{"num_hidden_layers": 15, "norm_place": "pre", "norm_eps": 1e-05, "positions": "rope", "rope_fraction": 0.75, "tie_word_embeddings": false, "init_std_qkv": 0.0273, "init_std_up": 0.0273, "optimizer": "laprop", "learning_rate": 0.000907, "lr_mult_qkv": 0.7, "final_lr_fraction": 0.0, "max_steps": 6778, "dataset": "wikipedia_en"}
MLP neurons of a small language model. Each row is named by its layer, matrix (gate and up: input weights) and neuron, and shows model dimensions 208-335. Each number is 128 + 32 x the weight over its row's rms, rounded and kept within 0 to 255. Numbers have three digits each. A neuron's up and down rows have the sign that makes its largest values positive.
After each neuron's rows, "fires after" lists the tokens most often just before its 100 highest values on Wikipedia text that the model never trained on. A number after a token or word is its count.

L12.gate442:145099132103173139145152112118164115140087089056192153109110146097132032105105156135169115183145183093087093115113090116074139116175087134173112120120143105183164121167111162144173040133100108168120111132090143093113069114078145123099111121166124164165118091112126138104104126106117126142123135139140116136127168077013097124124106132091099136163124160123124127160118190174163145135154
L12.up442:114110151155135136095124092144131183135184113113174140123118114162093106098154137159153114119044130128095068143119145178112125104192091188120163072089091091134109117128048153145176107078123101181074129149140137093115074199180117120167056111113156116110121057134138122163094132097148131119101156157147101183131127116163138132126112094127173159153203134129134177086116137110128123133088
fires after: " " 31, " F" 6, "f" 5, "–" 4, " def" 4, " f" 4

L9.gate359:109135099136085073176136124090115148140087144095130113203122138065019055107148105097088132097124154130080122077118153121029119101073085112176131209041110137094139097124137156128093120166164100141119123160102133184151129132137136075115165081122109140080098177094151153121088144144110117114115102096141168111180095089061092136101118144158098156146144140097137131139032096149084127063122
L9.up359:166088155125167144136169109127140180126172159170128060101139129136112112125165145127097188146117109114121182073099095162123132086128107100140166148117117093069154091071089040134162076116136117140157192124157166145152122105202147143113090143128179130140106122121074140161122096112135174095153139125112161081149181150080150179108125065124127098103168137079111126059105119115132103087133
fires after: ".\n\n" 53, " |\n\n" 28, "\n\n" 9, ")\n\n" 5

L7.gate156:169130099098133108155068140102144099127128214141094117120136155062161161108183107139146124103180147114176124103116109087164131099154181114094139146095095150125130081072178108111122131152104084138129101116125093114136102137076104126117105131090156163094116152141097170171125093121040189154162159067158134102082114125082086158115173140133059125119103146230156151115157087072125132130132
L7.up156:136080148138103157151116075110138095135117166127112079109168077142120060154158078149107159151144102150106100099115148091107105113174098104083068135131103151111089123161174134120127123229060159118180103092126106120077149157072175127106153172076174127123165141147185081140113121099160132120138196112085103093116177108086112143103072106118110120170102089177138110153117139097170154135140
fires after: " " 52, "," 18, " (" 5, "-" 4

L7.gate357:125108141136099189148154130127106156152116105081136120140152118132155142148115165147125140091115194113150148178136131159110118121114163114140107176157095091120127143105118209178162093106139151130071112147079144102150099119082078141173166117096140123118127130147126106130163123131107121140094124072123123139080093200163077124088092112052052084074082137103191122132072083161120116124063
L7.up357:124104133124086129119133139138099140134104069099142108107160130097117161090123142142159109129132125153094169120155029142159135133093169128170158137169135141122114132164153178096161088147074244110120123119117121107139148110129141148172152152136137117170124137150202146156159141102121110071083118161113166086106177135132065136115165106130190103090117148148131078122136138178107162136122
fires after: " P" 17, " T" 14, " S" 13, " p" 12, "ecess" 6

L4.gate655:092122087123093109122144140141138173160202174140137109133119142104096152133106113158113166083086150097134132125157138150150137095172114123133152148196151145149105134108121174158087146080159120139170132140088179160076102100151135118134139092143131098178154167117150162124109137119112147123089128063123173136113137115209143106173143125143104142146120116143147138124085092080110114095140
L4.up655:104140111156123079131123156166102096152093163163111153143116115112178120135146118095100158173136061195085120148081140131161146113178088132160166191107132092154142124138151129033146162109100126086110126144121111133116107170128115095141077146125134154191134159087132117169162153138130083144131098145065087201123094096109104134203061121157194183134095109131110108130144133107156180141188
fires after: " \"" 32, " (" 16, ".\n\n" 11, "===" 7, "\n" 5

L10.gate274:128176132114150120126126101149141113131100170160190070170104167096143092116152038119200146130173155165134124146130133125140090149083175114160141132148149133146129079082088111118161086129150131080125092127139141128105111144122179100110146124142185148112125195154111191145102076104085133142117113145158143116072187185101070150074109112080137094106134108127113186110084085124096151099160
L10.up274:151216149105163145124178091105083132071128172076170017117167104143131148106144099143147101148126063148167084192141086084128167114125154077133103021130116067145121143128127089136120139161141138144159143153138177104112152094164183089159113142109190067161124135152109149165070149083092139184125125127146122097143144117074105158134154117151121152051141095171105093136158101113143090059183
fires after: "." 70, "," 6

L7.gate582:163146165138093164114120087072119101113112113074151105120153133142133103120158110123114067144143129170042097173085089116051128138089110156111105112159145186144113144132108175117111167170052108128129135112139136089155129141125107121072127149163146110154110149143139152121139126133104094101085131101132101147097188132103110088131066138055078099145072138139153165148190116152174153164127
L7.up582:135093122146152150145119162168151138146141111166139106155107175095110071148191127103160182124174138185122099019165123132126193142113140122130151094100157108116076095050139120102133137126153112127129114111206147147126138130047166085116091144074154144138126193132116187125124127107124160121176107124107131181211146136116131136133164114164126121119174192154159124120158101106092101112111
fires after: " " 47, "." 13, " (" 8, "–" 6, "9" 4

L7.gate452:130146157182168204098130142172132130098129155150134099139104129105123156150118097126086118095087089150109074141168111152065097139111116102149185127136142095150108115110100134128118173117114175106140121120122133152141133161121103111131134080088140105105118157133147122157082166153124148094086055092113137176098137125093065103081169083116096149168119089129167117149108117134100147175151
L7.up452:143127133109117199087140158103107102098095147136162167141170202103116143113076111079172191117104088108095078147132126110048060142178111151098110140134093117111172168148145153108170066172162177141134086164108123079100143190133156097189166175091126081135126067120174132158179128084122126113126057121160086152180104106126107117062114101180182127133130080148162102170092078132065110067124
fires after: " T" 25, " t" 17, " p" 11, " P" 6, "T" 5, " reg" 4

L4.gate652:094156133192119040150110078080142134140162148163066071128146142139094151129137131151164146134063132149104160116120128114097130069142135038124126133115131178216112101085124104080125125143092048120130170135135181191192149096089219133129099097118153142140079131143096166143171129118129092088111106104114148181103092137150102135160139132131068158102118151197105141078131135137113137103187
L4.up652:123104157135119146166147085150132181134084113179160061093138128152135145130115104102185109139127077126119114104096062080150111161062055121131106109139130156136068096109110174097169167118052133159158133135097137157108152113092128116116133127156153139130129200109077059137147131097179132123182141124130101075136163134184144120152078112101182140124156057143092079156184097110118117221192
fires after: " (" 31, " is" 13, "," 10, " are" 9

L7.gate419:138142097190134190134143173146138100092184133142114148082093126129187166124080161216139066080157109150133112127127159110088163049087154099163165104168146102162185157141073117108109107047146127085188140108079136154105132099126108133101128135135132117126140178124100097121112099105160150150147113104107159140096130149155121077133084159170174105103115132125140112080196123165118165154122
L7.up419:062173132123076139092121100213157146138135119140108159112145106164143129149121153095089146139098173126151059115164194140133127123135162079134118156153122067138154115133133172101124094100165145098130121092113091148096124106092138144119137168086149092111138143139175123116121141090136110121158019079061121149134075109110098167099101156140113116066145115164165118162139112195124125164111
fires after: " T" 21, " S" 9, "f" 8, " P" 8, " t" 7, " p" 6

L9.gate315:111179124094151140135164106119108106121129148134120150078103154135190104132119146135166083133149130187073104168084174125136109093144158174139160119131119104144108103150086232082118141047107148099147137140101186158107155145153107123118121085140115152126102144153110137084108152159092146121116174100165089132127143109112075147117144129129078099143149118093132130131107149157078123112130
L9.up315:212196178179125068076184162169129142122100086071128167060113132073125117159129133144144108157106167194127038136085124154119139119113172122143104129120123123144141155112187172128158141168080146146124147137177187086140166163199161086109109085154107148129088149121150147171089112159156087142158163123119049122131126125144052135082123176115161137144175153124125079125133121116094155134138
fires after: "–" 21, " t" 16, " sk" 5, " soc" 4, " " 4, " sp" 4

L12.gate512:186122173131076093164139095149170132112134165135161122144186124119114125181150131139141112135176130152144042145131107104118134133144178111193139106123101205129046112109111112158107158157133122106048160084106114109170126111195112127079145088109091131074113161132073177154145151118148091091136110071137116078121135167107100166144129162151159114063140100111156163100070121116095058120139
L12.up512:103112128134184189164111138077055151135156141096220146100123163114127097144181166139111106117162141121116100120135156102135181100134167117074121088109143176128144077148128093156137080185120080166170105189087118096124148195177135172152153160161066128098128151139128171153123143139114130123110167111098131094169145076113151108083144135124158153156101080037061105137142131134164085136132
fires after: " " 26, "." 24, "," 9, "10" 4, "-" 4

L4.gate315:063145063110131126100183129137092158143087123171127173116118124127108164131148129137111144121046144150157115126134126100146136150167121080135055105066081108168134154186134115089144109097154096114185203137162124184091142068123174143138102077182126150142156103153119171099111152144185115129114128118050148187165171124142130124153113092077096144086137098186150149066144093154095133134117
L4.up315:136145145095079070087145104130156133220115160174142190093141144050149107177126155128070134118126117141134150134158137140196083134169184113156178100089084103105076177071134106135181155120140119105099162115115185168096148106121069134147108144103129114154185111131127110111154072132099109110134117136067092230112088096117134125148117131130154136101126157100105162090092081122134179097112
fires after: " |\n" 16, " (" 14, " \"" 11, ".\n\n" 7, "|---|---|---|---" 6, "-" 5

L4.gate399:141125102125131140100202149098166126085105136116104157125095097123121184175191114134117203122134089240135168086146119103197197108057136092156110146154089140103133179122111199097122109105140124086149158125084148190141139123141123130112144115148136128102112120090087178126126097194142156152036080122086101147140149184162114109132057092104114132108134098135132182088159149129160123072130
L4.up399:107142062151157086152163125156157099117086136140109116104174134109141164105120165136086140103108141127157185089176124124145148130119075141193147092072076147147077144158097126128098157060187131133075181136086102109176078091134135123120094129117123095098118118102134150115225140164192130084164120098136207137130080133151139083152103133106166114124088108148200118116149086104121176154094
fires after: " \"" 33, " (" 19, "—" 6, "\n" 6, "-" 6

L6.gate490:176136096086141149175132092153108156117138226139066091142107152118160167106140119118179087115141152112142180128139173126136107032121113149178124124111090129127103114093093121132143111152131131097105099168126180055150115136119105104129156076105106169129107150112100140143114144135090190170104099108121188133139124162120160099090155089129116122146097140152112141058074063105126142164133
L6.up490:182101166175072109107134108157116101093163151142126095155060107140120105094121153120130111123145111120111172149095204132135076090155109101125115152135149182132095138112126155118134069193099136104100121156108165089129162138109121131119154113147110149134189163144106119143113179134198221119064140143121179125110122125104137181131095130133148116122091107090103130117142147088146125156105
fires after: " " 79, " (" 10, " ." 4

L10.gate262:151106102089150090120110091124108136139067151031133117128127088175110149146113147129183052184127101098206103078073119123079123166139119105127202156117130084201111143082081117162152157168126120123149162157139116111130125146146129098177122178128091127183130130132106105073055124133132139151091214176149174118134166095122156146042100183144160175146138195130100148146110165174152142144146
L10.up262:132132096141166161104107084053092102129145161074111159095125099107136161108149167134130080163090058099112134116157111097106188088077080144193141163139084158167117122172168175173100103125161162134127162109134168097155094154180124137109157172129114118150132155157113118200138175138148121173137202136138164135112106086097165142100152156117227098142161120093111148120113106152183111175184
fires after: " F" 40, "." 22, "f" 9, " f" 7, " cl" 6

L4.gate664:126064088142160077145092106114116171146129159176079143136120115131127152078106136156090164136140121108133124033184172089099142135134159101170123170114078135164108161160118123129119090066111065152165156113128111199158131137125156120153139103113133132108144138146114151135170074128154098143127154171112189122118171162132133094204057100139110146166126147196094142118195101176104157092163
L4.up664:136152108078160073129081123057143193164087112202116126180135134091105081141168118168150151137113205138174195144099132140130129061124198131118183135121129137143143091151113082162043137125188111157097112089122142159119121165098098136134139118118109150127136109177152189087138095216153126127133136121086184120126165092144071138098131124156151091148184143163130139148147095100118166113115
fires after: " \"" 30, " (" 14, "-" 6, "—" 4

L7.gate645:092108134142107192145131116122081139137161105127140165098162137165103157098182134084119081146151113098154177146144174151146092161118116116135099174170117101137109125103116112131168164124125161153160118074098090145173118120122095167142147133123120043065136151139063140176172143008120116054159078119121180161083109094166098105121111079087048159093049116166148147146146088148122106142162
L7.up645:106116099172127155085102182133148115085160170169119107146119129128087167106136140100104146200118073106146100120149139114083126108100111115125136150104159097127147142058115135172130111098145108156120117103135114100181167097135114163157129196209138113147160201112117126154132068119067180092130086116126163161158152084142092109067181084134132166079109107122181145120131104103109142100152
fires after: " T" 27, "S" 10, " S" 10, " P" 7, " t" 5, "|" 5

L4.gate86:102113193061149185143160092150141157162154180189139147127077180160191210142152122133127102116173127183102127159134074125133085121115099113133110126152188121150117123111137183115109092148193158075099148085116176129099152148073134137078050143162137153157101180150092147087117108086105161096157108117075086194126148181092144088035159164155124148147143138155129143066141072110095123097132
L4.up86:141198210102110164127138098129092172136134131187141110136116138165138201114176104147080121132135167130075113161110069137114106077116094106117123083151123076121096075126094138069139131178152128104103089100120160150120147098115155136051074172146179129146103139137107114091081073089134132080104075096158109227144122159102150154085169144146163139155103131141073160084161135157094113136135
fires after: " |" 43, "." 13, "–" 10, " (" 5, " " 5

L6.gate175:093187143172147092139153060141144156136056137150061144182133134124122045060167140099148158133200153129152131116121170054076116080122113111111128143131125114130116124123153101122181141128096138153111133120160178160089102127134070133148104123138142206137103101134186090117145107130087128131146145069123168171157183062078128164143118137152035112141136158183139165143134169103136100088113
L6.up175:115197178182153163122178103135128175128100165185082115144138165082141073034170177129118142084159113099163116147151155117089153093077114067104128113151122105125150133124107106151170124111103136111130118188189137168088140095184129095141106090106158167156090142074161122158102121130060142134170140111161121138130166106084159181192117157128087114127109155154159152119098130102136076117140
fires after: ".\n\n" 51, " |\n\n" 23, "\n\n" 16, ")\n\n" 6

L10.gate462:148052176217084165117111147142131159163083134108140119115077122115125092111131163113162121159163155065068169097114131166137102125126065053097098136091135107096147127094178210148103179105078116093144169129144112113127137146100106101147146142083114167123161093146099116160117136081070107179113149130131158088140089112144178164123106125182100113152143149113148104136131120115167157107127
L10.up462:081184132143122204201130087143143132173123117158146159152078168168114119113121121121182104182125177118111076150124117156121139134134113065163169191103206105121117149152097165090163177087079153127125105091105130143094162087127179115124085132162133154152100058217111091095078083121138146108095083116184186140129111140091116116089114120103144095078162065114130146087114147191146182137176
fires after: " H" 23, " qu" 8, " Br" 7, " Mr" 7, " St" 6